From a checkpoint of a small transformer trained on Wikipedia.
Training: a variant of Muon for these matrices, 838M tokens, 8799 steps.
MLP neurons of a small language model. Each row is named by its layer, matrix (down: output weights) and neuron, and shows model dimensions 597-692. Each number is 128 + 24 x the weight over its row's rms, rounded and kept within 0 to 255.
A block is one neuron, or neurons of one layer that tend to fire together. After each block is what it responds to, as a language model described it from the Wikipedia text at the highest values.

L3.down2400 [154 103 144 115  82 103 167 117 162 170 135 146 128 105 136  82 209 137 124 128 149 114 144 105  85 114 105 147 144 119 125 114 158 128 100 120 126 121 145  81 146 114 139 159 141 135 165 143  97 112 151 123 122 124 116 119 114 141 152 107  76 146 112 141 159 114 148 105 135 128 165 146 171 131 148  66 118 115 140  83 132  77 126 116 154  95 116 127 113 132 154 111 137 138 129 122]
Description: Separators before numbers

L3.down806 [122 166 107 139 177 165 132 118 114 102 146 112 173 134 133 133 140 148 110 103 145 122 109 120 132 131 110  99  97 124 102  60 136 172 112 147 106 137  54  87 144 131 116  90  96 156 142 172  68 118  86 110 116 136 144 156 132 116 135  85 128 137 139 153 134 114 164 128 147 120  74 131 119 120 192 117 149  96 138 110 136 147 136 133 112 154 115 111 147 164 117 159 144 111 130 102]
Description: Degree intensifier adverbs

L3.down1233 [ 77 128 161 109 141 154 136  81 129 144 135 123 125  93 130  93 140  80 102 121 123 134 155 103 120 192  90  94 134 146 138 119 140 153 144  91 141 123 138 115 117 138  79 126 165  79 144 140 131  87 131 127  89 145 131 137  65 147 126 106 135 116  96 106 174 117 140 126 104  75 164 101 178 133 137 127 116  75 121 122 125 180 109 129 141 111 135 131 153 103  91 157 142 147 135 123]
Description: Of in set phrases

L4.down368 [111 129 109 116 103 115  90 155 126  92 118 117 147 132 102 149 117 103 124 103 128 124  60 158 130 134 128 105 157  75 134  91 112 163 153 150 109 105 103 109 170 156 153 124  82  86 183 140 125 132 150 174 146 125 126 142 132  90  74 113 142 138 133 157 133 131 167  88 169 129 139 153 131 140 148 138 170 135 147 140 151 126 126 141 106 111 121 147  98 111 128 132 121 142 126  97]
L4.down472 [112 169 168 164 129 119 150 165 144 110 125 139 112  98 159  99 117 149  98 142 121 116 110 114 117 149 116 122 139 116 123 116 108 117 177 117 123 104 158 164 123 152 111 144 101 124 150 134 155 113 122  93 111 116 139 129 106 118 144 141  90  92  86 174 114 119 181 107 108 151 117 159 162 160 163 125 141 127 119 114 137 148 150 149 110 146 146 155 117 119 141 135 188 154 160 166]
L4.down1062 [146 127 125 143 132 139 112 147 107  98 122 116 141 113 131 162 130 114 116 118 156 166  95 148 122 115 143 106 171 121 121 125 133  57 125 110 138 131 153 119 123 132 138 122 142 117 105 149 125 162 140 153  46 159 119 131  94  93 135 117 122 155 157 148 106 125 103 109 121 134 157 147 130 118 117 155 140 130 101 130 157 156 149 121 103 157 137 119 111 103 137 152 145 121 117 156]
L4.down1692 [139 131 147 134 135 119 141 141 138  95  99 142 118  83 160 163 139 113 119 111 114 126 160  94 106 141 125 134  83 120 130 108 135 122 149 146 140  91 117  89 161 168 121 136 129 103 151 148 110 134 120 115  83 143  88 164 140 106 114  82 156 111 143 120 116 144 149  94 130 148 160 170 122 141 109 102 101  85 117  99 125 108 145 112 104 134 116 137 132 102 111 117 128 128 146 121]
L4.down1980 [132 157 145 166  98  96 114 133 138 114 122 148 109  97 147  88 143 113 137 122 165 111 110  88  93 115 131 155 173 118 105 118 175  87 117 126 142 120 117 111 124  92 130 147 149 131 146 131  94  91 164 104 153 106 145 155  85 135 128 139 119 108  95 134 156 140 123  93 128 166 136 153 128 127 152 138 107 130 114 119 125 140 133 150 140 117 152 116 119 160  98 132 115 102 116 141]
L4.down2574 [144 166  95 124 145 143 129 149 140 117 121 140 159 122 115 137 121  58 142 127 152 164 162 163  77 172 133 127 145  87 119 121 112 124 138 145 124  91 137 137 131 144 112 108 110 128 170 112 106 101 110 137 131  96 115 156 137 124 135 132  84  92  86 114 142 112 140  99 140 122 131 133 106 144 118 142 129 142 136 116 132 156 138 171 159 104 111 126 129 138  75 153 142 160 160 178]
L4.down2700 [129 113 150 121 135 110 138 127 158 166  68 154 158 123 150 103 144 128  68 137 136 143 126 150 158 169 104 133 150 129 165 103 151 122 135 119 140  64 171 114 143 121 129 140 175 133 142 126 115 111 198 101 158 128 121 111  86 119 139 157 160  98  88 124 134  88 135 110 123 118 100 163 129 143 146 116 134 116 171 177  80 132 106 127 145 191 121 145 105 161 127  93 187 132 162  96]
L4.down2751 [104 115  98  82  87 138 157  72 139 121 123 131 162 102 104 117 129 124 136 127 121 113 106 141 133 115 139 111 109 144 127  84 119 121 114 145 113 158 176 112 170 136 102  95 120  79 156 207 118 131 143 134 164 113 131 107 100 125 116 135 148 152 132 167 147  88 122 101 126 120 123  85 139  92 155 126 123 142 142 103 106 107  96 164 106 152 139 144 109 139 136 135 134 138 130 129]
Description: "of" inside proper names

L5.down645 [133 140 158 156 115 127  77  94 140  90 103 107 149 156 145 121 130 131 117 102 122 150 128 132 123 143  98 110 134 157 119  96 111 121  78  88 164 126 120 113 134 125 148 121 129 158 158 130 146 115 105 120 109 175 126 127 138 125 150 147 115 135 148  94  92 156 140 144 129 125 124 111 122 128 141 116 146 114 133 115 133 132 123 126 145 122 154 146  80 100 121 139 122 100 119 128]
L5.down948 [124 136 141 151 107 112 121  77 144 124 141 129 148  79 137 100 179 150 105 112 117 185 108 117 111 121 119 139 125 109  89 153  66  95 124 176 126 121 135 168 122 148 125  97  92 124  96 129 154 107 140  99 130 158 133  90 116 141 153 141 129 131 154 131 112 124 157 146 155 153  89 118 134 120 155 103 131 140 129 130 169 130 124 130 125  96 117 135 142 134 106 139 108 126 155 157]
L5.down1010 [106 136 145 117 138 103 136 122 128 159 113 109 127  90 133  71 149 114 143 111  97 142 105 112 125 147  97 160 106 101 126  96 170 138  98 102 160 135 139 123 103 124 145 143 144 130 138 135 172 128 159 125 144  79 155 134 174  94 143 155  85 116 101 139 113 168 180 132  86 127 123 146 113 127  75 130 103 117 160  89  93 131 129 161 155  92 130 163 148 125 114 139 153 107 112 104]
L5.down1054 [120 165 120 163  97 132  94 158 136 136 107 139 108 154 109 138  90 162 149 132 112 143 110 145 144 124 117 120 143 138 139 106 136 155 170 110  51  89 102 122 121 153  74 144 120  93 132 113 101 104 132 117 104 142 139  98 106 141 182 144 184 130  97  72 130  93 112 121 115 119 147 126 111 132 151 171 164 148  79 102 140 131 110 147 124  97 106 137 160 157 125 107 131  77 116  99]
L5.down1465 [141  84 106 133 171 160 168 112  90  93 126 138 134 165 156 140 140  82 100 109 133 128 154 122 147 140 119 142 135  70  75 145 141 105 138 109  92  64 122 107  90 113 147  83 141 117 142 141 107 117 105 126 149 175 161 182 125 152 187 153 108 118 103 165 144 106 140 128 127 131  91 147 106 125 126 138 105 137 165 152 122 143 135 126 173 112 181 133 136 117 114 112 146 140 135  92]
L5.down1597 [ 94 102 147 107 151 175 118 158 132 138  88 136  65 166 118 156 118 155 169 155 136 160 140 154 106 145 170 125 123 119 134 130 119 147 103 131  97 135 117 151  90 121 121 129 134 123 154 174 109 101 109 152 132 158 116 109 112 141 141 150 118 168 131 154 105 109 133 114 165 130 195 121 125 125 124  89 155 123 128 155 137 113 117 111 128 116 108 139 142 139 109 108 123 149 113 125]
L5.down2222 [128  76 124 142  89 163 164 131  94 125  96 140 120 135 172 145 141 122  93 144 166 108 148 127 100 149 130  84 123 142 119 181 128 153 144 112  89 171 129 114 145 158  80 142 108 137 161 135 152 126  80 136 105 161 111 132 157 179 140 109 115 114 137 151 115 160 171 143 150 176 124 135 101 130 125 162 144 128 145 132 141 120 126 129 149 127 138 157 134 109 104 155 119 116 133 124]
L5.down2619 [120 138 155 120 130 121 115 143 139 143 117 180 170 154 123 106 146 113 132 108 122 115 120 139 136 100 123 142 118 185 124 143 121 146 151 174 108 123 115 146 162 113 138 125 138 118 119  95  97 126 115 134 159 153 122  99 132 153 109  90 168 152 134 152 112 149 122 148 139 124 134 136 135  97 119 111 122 150 152 118 160 114 104 118 128 143 179 129 151  98 137 154 122 138 101 152]
Description: Comparative degree words

L4.down307 [135 103  72 110 117 102 171 130 124 120 126  70  93 143 134 111 110 155  90 151  95 141 136 131 112 125 102 140 149 161 104 179 107 160  95 144 102 135 112 110 144 154 118 128 108 115 125 131 166 110 136  98 104 126 125 126 133 117 128  93 115 114 127 121 151 109 112 154 112 110 145 115 125 148 177 157 155 130 163 140 153 143 152  77 171 155 110 103 153 140 165 166 166 179 108 106]
L4.down597 [122 121 134 163 127  83 158 129 120  91 135  95  73  75 111 139 122  96 104 175 129 117 111 113 112 130 155 151 143 115 110 114 151 108 141 154 154 113 144 149 122 107 127 141 115 126 110 134 158 159 133 184 144 117 142 100 133 135 104 138 126 131 150 143 126 175 143 131 128 104 116 109 117 132 147 153 147 123 137 120 161  89  99 144 148 136 131  94 142 148 148 105 127 170 120 121]
L4.down964 [145 153 127  91 120  88 154 135 135  83 102 119  89 119 122 104 115 123 121 108 131 113 151 110 180 151 126 164 145 141 162  91 155 106 119 144 121 110 105 149 142 101 126 139  89 149 113  80 157  76  92 135 156 114 128 138 121 133 125 122 122 137 150 123 125 130 124 152 188 124 128 103 162 115 127 142 131 149 128  94 125 118 144 119 144  65 142 107 156 110 143 132 160 174 125 166]
L4.down1129 [130 165 136 122 132  86 175 122 117  98 139 127 116 127 119 120 166 114 102 175 134 184 109 138 148 108 141 132 149 121 136 122  86 179 116 140  96  88 135 124 164 143 125  94  91 149 112 129 151  96 129 142  86  92 145 111 133 144 130 146 154 131 115 120 103  99 149 124 106 150 147  86 129 107 132 163 168 153 141 136  91 126 118 134 103  86  99 143  94 129 132 163 135 117 126 150]
L4.down1551 [154 139 129 103 106 144 120 103 111 124 136 146 105 133 106 149 135 180 109 154 117 140 140 142 133 132 109  81 124 128 146 126  75 145 110 109 155 142 160 128 157 153 140 162 134 147 134  83  83 142 143 150 154 152 109 141 143  85 153 155 101 151 118 165 122 108 147 130 146  33 166 133 141 153 161 128  67 162 114 131 169  90 137 105 157 127 107 105 130 157 126  92 136 140 136 159]
L4.down1664 [159 152 132 166 145 163 144 117 175 117  70 138 108 128 137 108 138 102 145 137 104  89 140  76 123 134 135 111 143 145 117 146 124 103 114 149 131 129 134 125 198 115 139 162 104  95 121 156 119  86 110 124 112 130 117 155 152 109 176  90 146 163 146 166 147 132  96 126 128 134  81 158 143 132 147 114 129 126 142 144 154 113 138 148  85  90 133 115 114  88 116 127 123 154 121 109]
L4.down2365 [122  88 109 153 123 125 148 154 119 138 140 132  72 139 115 132  86 131 154 166  90 121 111 155 105 158 125 138 170 120 141 133  96 142 138 157 111  98 117 119 176 149 122 119 104 118 109 111 150 136 134 156 140 100 136 143 127 103 117 118  93 156 116 110 137 146 148 187 143 133 112  95 120 146 147 170 151 132 105 117 166 127 138 103 158  96 122 110 137 192 113 128 145 136 140 159]
L4.down2548 [125 129 120  93 104  43 132 115 124 194 118 144 117  95 117 121 159 112 152  97 116 118 119 169  97  97 141 129 130 126 162 100 128 114 113 117 122 143 123 136 158 174 146  94 110 183 110 131 135 142 125 172 140 144  82 142 115  92 129 135 134 189 179  91 141 109 128 132 130 168 138 103 113 132 114 161 124 153 148  53 133 146 153 106 114 160 123 107 103 172 144 124 138 181 165 140]
Description: Physical description details

L4.down495 [131  75 130 135 139 116 104 143 131 145 109 116 144 115 123 132 177 133 134 133 108 147 140  99 136 100 154 153 117 120 113  90  89 155 135 159 158 110 133 154  98 154  88  88 139  97 119 167 179 165 107 132 168 123 109 174 122 122 203 117 142  89 139 146 132 147 165 134 125 147 114 147 153  71 154 114 165  89 141 124 125  98 103 112 151 127 134 158 104 141 163 137 153 111 138 109]
L4.down542 [ 86  63 148 127 115 113 117 139 142 173 131 146 144 175  89 158 116 118 116  85 140 129 123 118 153 125  93 107  93 160 137 111 139 143  75 168 140 168 148 123 103 150 118 104  94 130 116 131 109 165 109 157 135 138 121  89 120 117 129 135 123 140  83 127 144  87 120 101 137  80 108 131 161 136 135 169 105 120 119 138 116 138 142 111 152 136 174  99 121  93 140 127 148 138 137 108]
L4.down692 [145 129 141 136 126 218 131 155 140 123 160 110 133 137 137 153 143 183 139 159 112  78 135 134 131 129 144  92 136 146  86 100 128 128 106 106 143 169 114 124 106 103  90 158 113 155 145 167 154 102 105 125 104 147 144 134 139 121 101 123 119  76 149 112 131 150 169 113 141 141  89 139  84 137 138 116 102 104 133 162 108 115 147 147 158  87 103 107 142 110 127 109 125 175 153  96]
L4.down1063 [ 93 101 136 159 137 135 112  98 142 107 132 157 142 131 128 113 141 114 131 122 136 152 103  80 141 112 124 100 113 155 100 128 165 110 130  93 114 147 168 153 138 125 113 129 116 170 154  88 125  93 157 136 137  72 153 112 103  98 107 115 111  81 109 161 127 119 126 148 124 116 134 135  98 134 105 131 172  95 105  80  79 129 109 120 121 193 143 134 162 142 144  90 160 135 110 143]
L4.down1087 [143 132 136  86 141 122 101 177 120  98 121 123 134 105 135  96 132 126 146 121 112 157 112 131 130 129 123 102 131 125 151  97 194 118 107 122 162 131 168 117 137 169  64 126 126 149 168 182 121 152 139 156 189 139 118 127 130  99  97 101 107 146 107 135 126 107 126 129 163 131 146 118  99  83 150 159 146 131 138 166 117 146 140 146 149 132 123 131 104 114 142 118 129 144 122 155]
L4.down1134 [131 133 179 103 109  91 110 131 134 190 132 127 129 116  99 136 104 137 119  88 129 121 107 162 124 127 159 135 102 137 152 148 142 120 168 109 154 154 114 113 108 144 118 161  93 111 167 111 124 169 130 145 142 110 121 167 116 188 127 112 174  57 116 105  96 129 101 124 168 102 113 130  80 133 166 183 103 151 136 102  97  94 122 155 133 122 169 149 160 124 107 138 137 106 134 119]
L4.down1748 [154 122 119 154  92 130 114 108 120 111 135 132 123 101 101 130 138 133 126 126 120 125 133 114 128 138 175 102 127  91 166 120 124  96 117 130 127 122  92 120 121 136 123 150  91 128 147 106 123 138  98 118  81 168 152 159 150 109 104 128 110  71 189 146 127 159 146 144 123 114 141 106  82 123 138 138 130  88 132 106 112 113  79  99 122 179 134 127  99 131 119 132 148 111 131 149]
L4.down1963 [116 147 121 171 152  99  96 134 105  76 154 149 113 107 144 180  83 103  99 139  92 103 147 103 126  99  85 159 149 132 170 184 164 103 100 127 113 115 124 107 124 136 154 118 128 130 116 103 159 137 143 139 115  94 145 113 158 165 112 105 116 132  92 138 128 108 125 155 142 115 126 151 131 123 110 152 149 123 181 136  90 177 159 103 142  97 118 139 148 173  98 117 110  95 170 141]
Description: Attendant "with" and comparatives

L5.down77 [121  92 126 137 122 113  74 115 150 152 123 162  82 146 137 134 114 112 111 146 154 133 136 120 173 135 141 163 177 155 138 107 149 136 145  93 143 177 159 138 116  98 143 130 121 120  93 119 119 142 130 140 114 130 137 115 158 137  97 124 112 106 140  99 135 112 175 161 115 158 167 154 112 106 156  90 144 140 109 162 153 138 112 158 132 157 117 131  92 138 133  98 105 141 144  96]
L5.down776 [ 87 118 159 146 109 123 137 121 101 109 102 147 142  76 126 112 111 115 122 104 133  80 110 137 177 145  87  85 116 108 166  69 138 125 141 174 127 112  99  88 161 118 175 130 109 134 133 157 116  96 147 154 149 104 146 154 104 137 152 125 165 150 135 149  91 162 110 136 114 115 179 113 152 130 117 121 113 135 160 136 126  93 106 116 150 140 115 131 120  73 130 119 149 140 134  99]
L5.down777 [152 141 114  77 134  95 155 121 163 131 123 110 120  84 153 153 147 110 108 117  84  47 135 158 148 120  62 153 106  93 153 126 137 112 142 107  98 138 141 116 115 160 110 114 146 121  97 148 124 156 115 115  97 112 139 126 130 152 112 112 123 180 121 160 140 123 125 104 113  95 120 147 130 150 139 166 102 117 113 127 110 147  87 103 150 121 135 192 153 105  90 157 129 117 121 142]
L5.down818 [156 144 106 161 109 124 151  89 107 153 185 120 163 155 160 138 169  95 135 149 105 144  79 133 146 157 146 117 126 154  90 149 155 140 117 163 102 138 107 112  96 127 135 141 108 165 129 124 144 106 135 171 132 117 104  83 135 134 117 148 105 135 119  84  91 161 110  91 132  93 130 125  97 142 116 152 107  70 102 120 144 115  99  51 144  96 166 134 122  98 117 100 164 140 154 126]
L5.down1750 [147 162 101 121  91 117 125 118 152 133 165 144 141 148 130  98 130 191 142 135  62 165 132 124 110 148 168 117 150  93  93 128 142 127 159 118 135 119 119 125 118 161 115 107 153 156 111 102  72 176 169 119 170 112 125 142 123 147 114 116 103 119 122 153 125 143 116 157 109 136 172 126 174 116 139  95 132 104 103 141 163 133 141 188 114 100 178 154 136 131 166 118 120 165  91  84]
L5.down1938 [165  73 146 189 114 106 130 141 154 113 166 117 125 135 138 167 114  94 122  79 174 143 139  98 134 107  96 101 148 181 131 140 141  84  76 122 134 163 116 155 125 141 140 153 126  93 154 148 137  91 132 157 142 147 149 109 152 131 103 144 122 157 129 137 130 129 134 187 141 106 147 121 157 133  99 118 142 120 106 127 128 149 163  84 158 159 144 146  90 133 124  89 142 148 145 129]
L5.down2010 [145 145 139 143 130  91 133 117 139 167 123  99  83 156 116 135 148 115 144 153 122 156 149 151 120 117 128 144 134 106 111 122 145 147 116 118 132 101 134 139 126 133 116 166 143 115 140  80  88 144  77 148 111 128 102 148 132 127 111 156 134  85 102 114 147 160 167 155 117 129  94 134 184 101 117  75  92 161 187 135 129 141 131  77  86 115 153 167 115 112 112 129 131 118 111 110]
L5.down2187 [129 146 106 131 143 147 131 103 142 157 145 118  99 116 122 119 126  86 126 145 142 124 127 152 119 149 125 135 133 155 160 103 124 153 156 127 134 158  93  86 162 179 104 141 113 103 156 172 122 142 112 153 193  88  89 104 143 119 143 102 136 165  94 132 154 116 110 133 146 121 125 153 119 172 154 131  88 155 135 101 134 120 128 141 117 101 127  82 180 128 113  89  94 126 118 148]
Description: Year digits in dates

L3.down659 [179 165 147 140 138 168 151 162  93 112  72 157 131 123 121 110 122 127 157 148 109 159 151  88  99 135  94 168 209 146 106 139 175  98  97 164 142 133 138 165 153 161 162 112 121 169 129 126 164 142 107 112 114  94 121 114 126  92 148 110 144 143 115 143 110 123 125 132 159 140 173 142 138 155 112 107 149  91 153 149  98 115 103 132 101 129 128 101  80  78 102 124 203  99 172 185]
Description: Ranges and measurement fragments

L4.down183 [127  87 152  86 171 115 128 106 125 178 131 186 100 126 129 164 115 134  95 144 105 146 103 117 150 127 111 158 156 141 153 109 127  97 155 142 102 122 148 144 138 127  95 158  96 141 126  92 143 120 125 133 136 148  98 135 117 144  94 128 160 114 126  96 108 151 111 140 181 153 136 124 120 130 178 101 112  77 101 114 120 145 134 173 122 160 109  80 113 165 141 200 137 115 174 132]
L4.down324 [143 126 114 129 144 135 139 120 149 141 132 120 129  79 155 113 126 119  66 120 162 159 114 125 137 109 109 151 118 146 123 141 140  88 136 197 127 134 167 110  94 116 105  84 174 141 127  71 147 115 104 152 154 129 103 118  80  94 112  90 118 126 169 157 130 121 109 128 168 108 138 151 107 126 141 113 152  98 133 154 143 124 151 153 137 141 106 137 161 136  92 110 153 131 135 118]
L4.down369 [172 149 130 137 120 103 132 164 160  71  78 133  81 149 137 110 118 153  90 140 166  94  95  86  67 159 123 147  91 142 143 118  87 137 148 127  99 165 180 115 129 127 117 134 145  90 127 146 106 121 137 150 110  77 126 120 149  97 102 105 165 101 111 113 136 108 144  96 115 148 135 133 123  96 141 142 109 121 133  69 139 183 115 121 127 139 127  98 143  94 136 176  97 163 161 143]
L4.down794 [113 107 162 108 144 123 145  85 134 160 137  96 124 110 148 124 123 151 111 143 123 139 110 169 133 181  95 130 130 106 134 118 124  88 111 116 158  95 169 173 131 169 162 139 141 142 154 120 123 132 147 125 111  92 173 126 116 154 117 124 103 118 150 147 116 132 129 145  50 134  99  71 107 149  89 127 145 121 131 138 122 141 101  98 107 121 109 150 156 102 128 111 154 126 137 134]
L4.down809 [155 126 146 140 123 133  71 110 136 124 137 120 117 127 116 110 120 164 126 111  97 130  74 187 115 168 153 125 126 157  85 121 137 153  73 170 142 180 154 179 156 128 130  89 125  94 185 113 146 118 113 128 124  94 171 124 140 125 147 137 126 154 136 137 143 120 106 139 125 160 176 134  96 109 144 130 100 149 123 143 114 144  89 130 147 174  73 151 167 134 141 149  95 160 118 141]
L4.down830 [157 159  84 119  74 139 155  91  73 146 151 130 131 131 116 124 147 108 149 128 142 134 129 123  68 100 127 127 120 133 107 152 112 120 110 121 167 135 130 109 127 121 140 124 155 107 126 128 135 146 142 134 117 150  85 116 168 112 136 148 109 157 129 162 132 140 145 107 113 112 137 147 144 121 139 132 118 141 130 110 148 156 119 105 155 144 160  84 144 106 130 113 141 149  97 124]
L4.down1386 [120  79 154 119  79 141 144 122 131 145 155 104 144 117 102 185  96 122 119 103 160 146 134 156  89  96 145 154  76 104 151 108 148 116 118 125 123 148  92 211 126 118 162 135  91 126 125 157 157 143 139  93  98 120 108 161 166 142 103 100 112 133  85 151 144  96  60 131 111 151 128  89  98 191 148  95  65 110 119 140 122 119 147 105 153 134 128 106 138 131 131 125 111 136 147 137]
L4.down2775 [167 108 137 145 177 104 111 117 130 130 173 115  83 100 161 132 156 126 109 153 135 126 140 143 147 107 157 169 136 159 101  97 115 149 164 102 191 123 137  96 176 133 135 134 157 134 128 113 166 106 148 134 156 135  90  92 156 123 142 149 174 127 110 108 140 101 148 149 142 148 152 142 105 127 144 125 101 108 138 156 138  95 158  90 160 139 132 117 118 123 128 113 115 123 148 122]
Description: Start of numbers and dates

L5.down152 [179 106 109  95  93 161 139 124 113 121 124 147 143 141 108 145 118 103 149 134 141 135 161 109 134 140 139 115 141  53 144 128 166 149 140 118 124 129 165 117 132 123 101 139 121  47 172 129 138  84 104 151 101 128 128 137 120 156 147 115 144 105 148 127 152 112 131 125 151  86 143 114 149 104  83 114 146 153 113 158 109 160 123  78 126 122 115 135 130  95  80 146  88 127 137 110]
L5.down247 [158 132 163  86 113  93 121 122 135 141 137 152 158  89 120 183 101 111 128 127 122  99 120 117 149 136  93 143 136 133 157 144 159  97 121 151 109 143 119 152 165  83 108 123 104 119 147 105 135 136 170 124 134 155 125 123 138 140 130 132 148 108 151 162 116 134 117  92 149  94 125 168 150 133 154 152 130 153 125  97 197 134 134  80 108 154 135 108 102 131 118 138  93 162 153 155]
L5.down385 [106 142 132 156 125 126 156 120 172 143 124 102 131 139 116 137 136 165 126 125  90 144 108 104 184 151 131  87 119 119 114 164 103 153 136 121  79 135 134 107 119  90  82 115 105 121 125 112 108 107 120 115 117 135 135 134 133 147 108 126 127 195 178 130 132 135  85 126 120 122  74 131 124 141 133 129 150 122  99 102 166  85 161 106 118 123  78  80 146 105 125 110 133 121 129 142]
L5.down1110 [150 146  97 104 121 170 125 134 106 152 152 132 110 120 171 124 120  74 105 131 138 125 127 131 138 107 122 141 119 121 115 107 176 128 142 102 152 103  65 146 103 143 123 174 112 120 153  63 110  73 126 108 135 130 127  94 129 111 157 128 127 139 101 108 139 111 129 123 129 138 158 121 133 112 123 151 130 154 122 142 166 129  97  79 108 139 138  95 160 171  96 118  96 128 115 124]
L5.down1384 [ 82 139 112 136 105 148 137  88 130 132 147 149 136  95 120 106 121  94 127 140 142 111 148 125  92 176 137 119 131 138 189 135 132 121 123 144 147  89 118 139 170 113 111 136 132 138 133 139 158 108 123 147 125 137 118 132 131 112 117 145 100 118 142 122 104 119 149 134 116 150 103  93 154  92  95 102 116 125 109 103 131 121 106 136 115 129  71  82 183 105 110 108 134 128 150 105]
L5.down1692 [176 108 131 115 144 122 113 141 154 147 135 130 142  79 118 159 166 118 151 129 105 146 130 120 120 147 107 121 116  83 127 125 161  67 144 110 155 136 130 154 120 137 122 100 145 139 122 127 126 121 139 108 103  98 126 108 127 117 126 109 128 144 143 102 106 187 108 154 139 133 160 131 126 129 116  94  95 157 107 132 132 133 162 145 112 113 117 141 121 114 135 140 120 189 121  65]
L5.down1874 [142 122 145 142 114 117 171 130 136 139 145 117 117 133 112 116 102 120  99 155  51 131  97 139 111 171 107 159 176 160 117 122 114  97 128 118 104 156 140 112 163 102 124 109 112 138  96 144 177  99 135 143 136 109 119 128 116 119 103 157 141 136 130 157 150 178 155 156 130  70 144  79 167 131 127 134 122 156 100 144 156 107  77  93 131 131 144 126 152 142 140 161 139 161 139 143]
L5.down2049 [ 91 117  92  80 134 109 166 129 159 110 117 140 168 127 162  93 108 149 111 152 117 107 144  99 110 168 114 123 112 158 113 117 116 130  91 121 143  65 110 105 168 152 119 104 136 190  92 106 143 117 168 118 137 162 130 152  81 126 120  96  75 176  89 131 124 132 134 121 110 132 130 112  79 118 122 111 112 121 167 145 148  77  85 129 165 135 135 127 102 130 157  74 142  98 127 153]
Description: Physical part and feature nouns

L5.down558 [121  95 113  85 142 127 104 117 145 111 111 106 102 110 108 184 118 158  87 124 101 146 144 155 110 106 110 115 144 131 138 106 176 122  96 123 127 117  57  72 131 138 137  94 153 157 116 126 142 158 173 102 118 138 144 190 131 164 137 125 159 137 143 118 114 154  87 132 130 113  90  83 146 170 144 162 160 121 153 120 154 150 126 118 154  75 136 125 111  88 120  84 165 137 176 134]
L5.down698 [158 177 130 126 163  90 104 101 119  55 145 123 107 128 106 118  97 145 160 128 123 126  99 130 111 157 151 131 106 148 139 121 104 121 115 136  99 107 120 100 101 159 113  84 140 143 122 126 131 115 124 162 167 147 139 155 145 164 159  74 114 124 103 144 128 132  96 135 133 126 118 113 125 135 140 153 136 122 138 143 131  70 152  83 129 153 157 173  96 116  82  76 102 138 158  97]
L5.down1269 [158 123 107 136 140 158 145 147  99  73 108 151 139 142 142 131  71  83 144 146 117 121 143 152 102 143 143 158 110 132 141 134 139 146 146 125 146 116 142  93 120 145 139 155 149 124 153 169  98 105 125 103  92 103 104 149 135  87 131 114 117 147  97 117 137 126 145 132 164 115 157 164 144 140 141 124 150 132 134 121 122 117 152 130 128 113 162 118 115 123 155 123 135 176 120 135]
L5.down1837 [147 108 166 121 158 101 150 107 136  95 114 105 146 107 124 115 110 109 122 133 123 138 112  97 138 115 129 168 149 120 145 142 133 140 140 139 155 118 106 122 108 162 153 114 120 114 139 129 110 109 119 140 138 127 128 125 109 166 113 122 132 154 138 155  86 131 171  79 130 107 128 139  99 158 165 143  54 143 121 113 136 112  94  72 131 128 136 125  82 181 154 136 131 142 123 125]
L5.down2690 [154  94 150 126 117  85 122 141 114 124 147 115 131 142 144 133 128 150 153  87  89 159 110 159 137 139 139 145  97  95 126 163 109 164 109 137 138 106 115  85 138 130  69 120 170 146 139  99  91 137 151 107 181  52 122 105 121 111 152 138 137 153 163 141 126 153 170 132  94 109 139 122 143 144 176 191 118 134 117 102 112 122 134 128 144 115 117 121 156 132  88 116 140 117 123 161]
L5.down2721 [163  91 142 104 150 129 112 146 152  99 122 129 127 155 145 161 151 101 124 136 165  85 109 148  88 129 150 118 116 125  92 122 155 153 160 182 125 157  82  94 128 134 120 140 107 113 145 125 147 124 105 135 139 144 136 113 160 154  94 111  85 111 114 112 119 126 135  74 136 150 122 116 169 108 166 111 127 158 123 119 135 109 121 112 100 112 153 139  57 158  77 113 116 164 111 127]
L5.down2738 [150 123 144 164 148 105 103 106 110  80 133 158 144 140 132 150 129 112 121 122  84 139 184 119 114 123  71 162 105  99 166 138 103 104 132 166  82 149  91 118 141 151 138 176 120 117 129 107 111 158 118 160 124 129 156 177 111 116 124 171 149 151 112 108  98 133 150 115 114 104  96 177 108 161 129 128 135 140 188 152 120  60 109 126 147 134 104 158 134 114 140 116 184 150 147 104]
L5.down2776 [101 143 118 147 101 117 129 117 129 127 102  66 147 108 124 109  94 116 132 136 138  68 115 134 148  99 106 184 109 137 110 123 141 138 102 134 109 117  73  51 142  94 141 150 137 193 158 112 121 137 135 156 135 163 111 151 115 126 117 149 130 108  95 116 124 122 149 133 144 119 137 164 151 141  89 108 165 100 197 124 142  14 151 128 115 135 151 167 100 113 105  92 165 133 134 102]
Description: Inner words of titles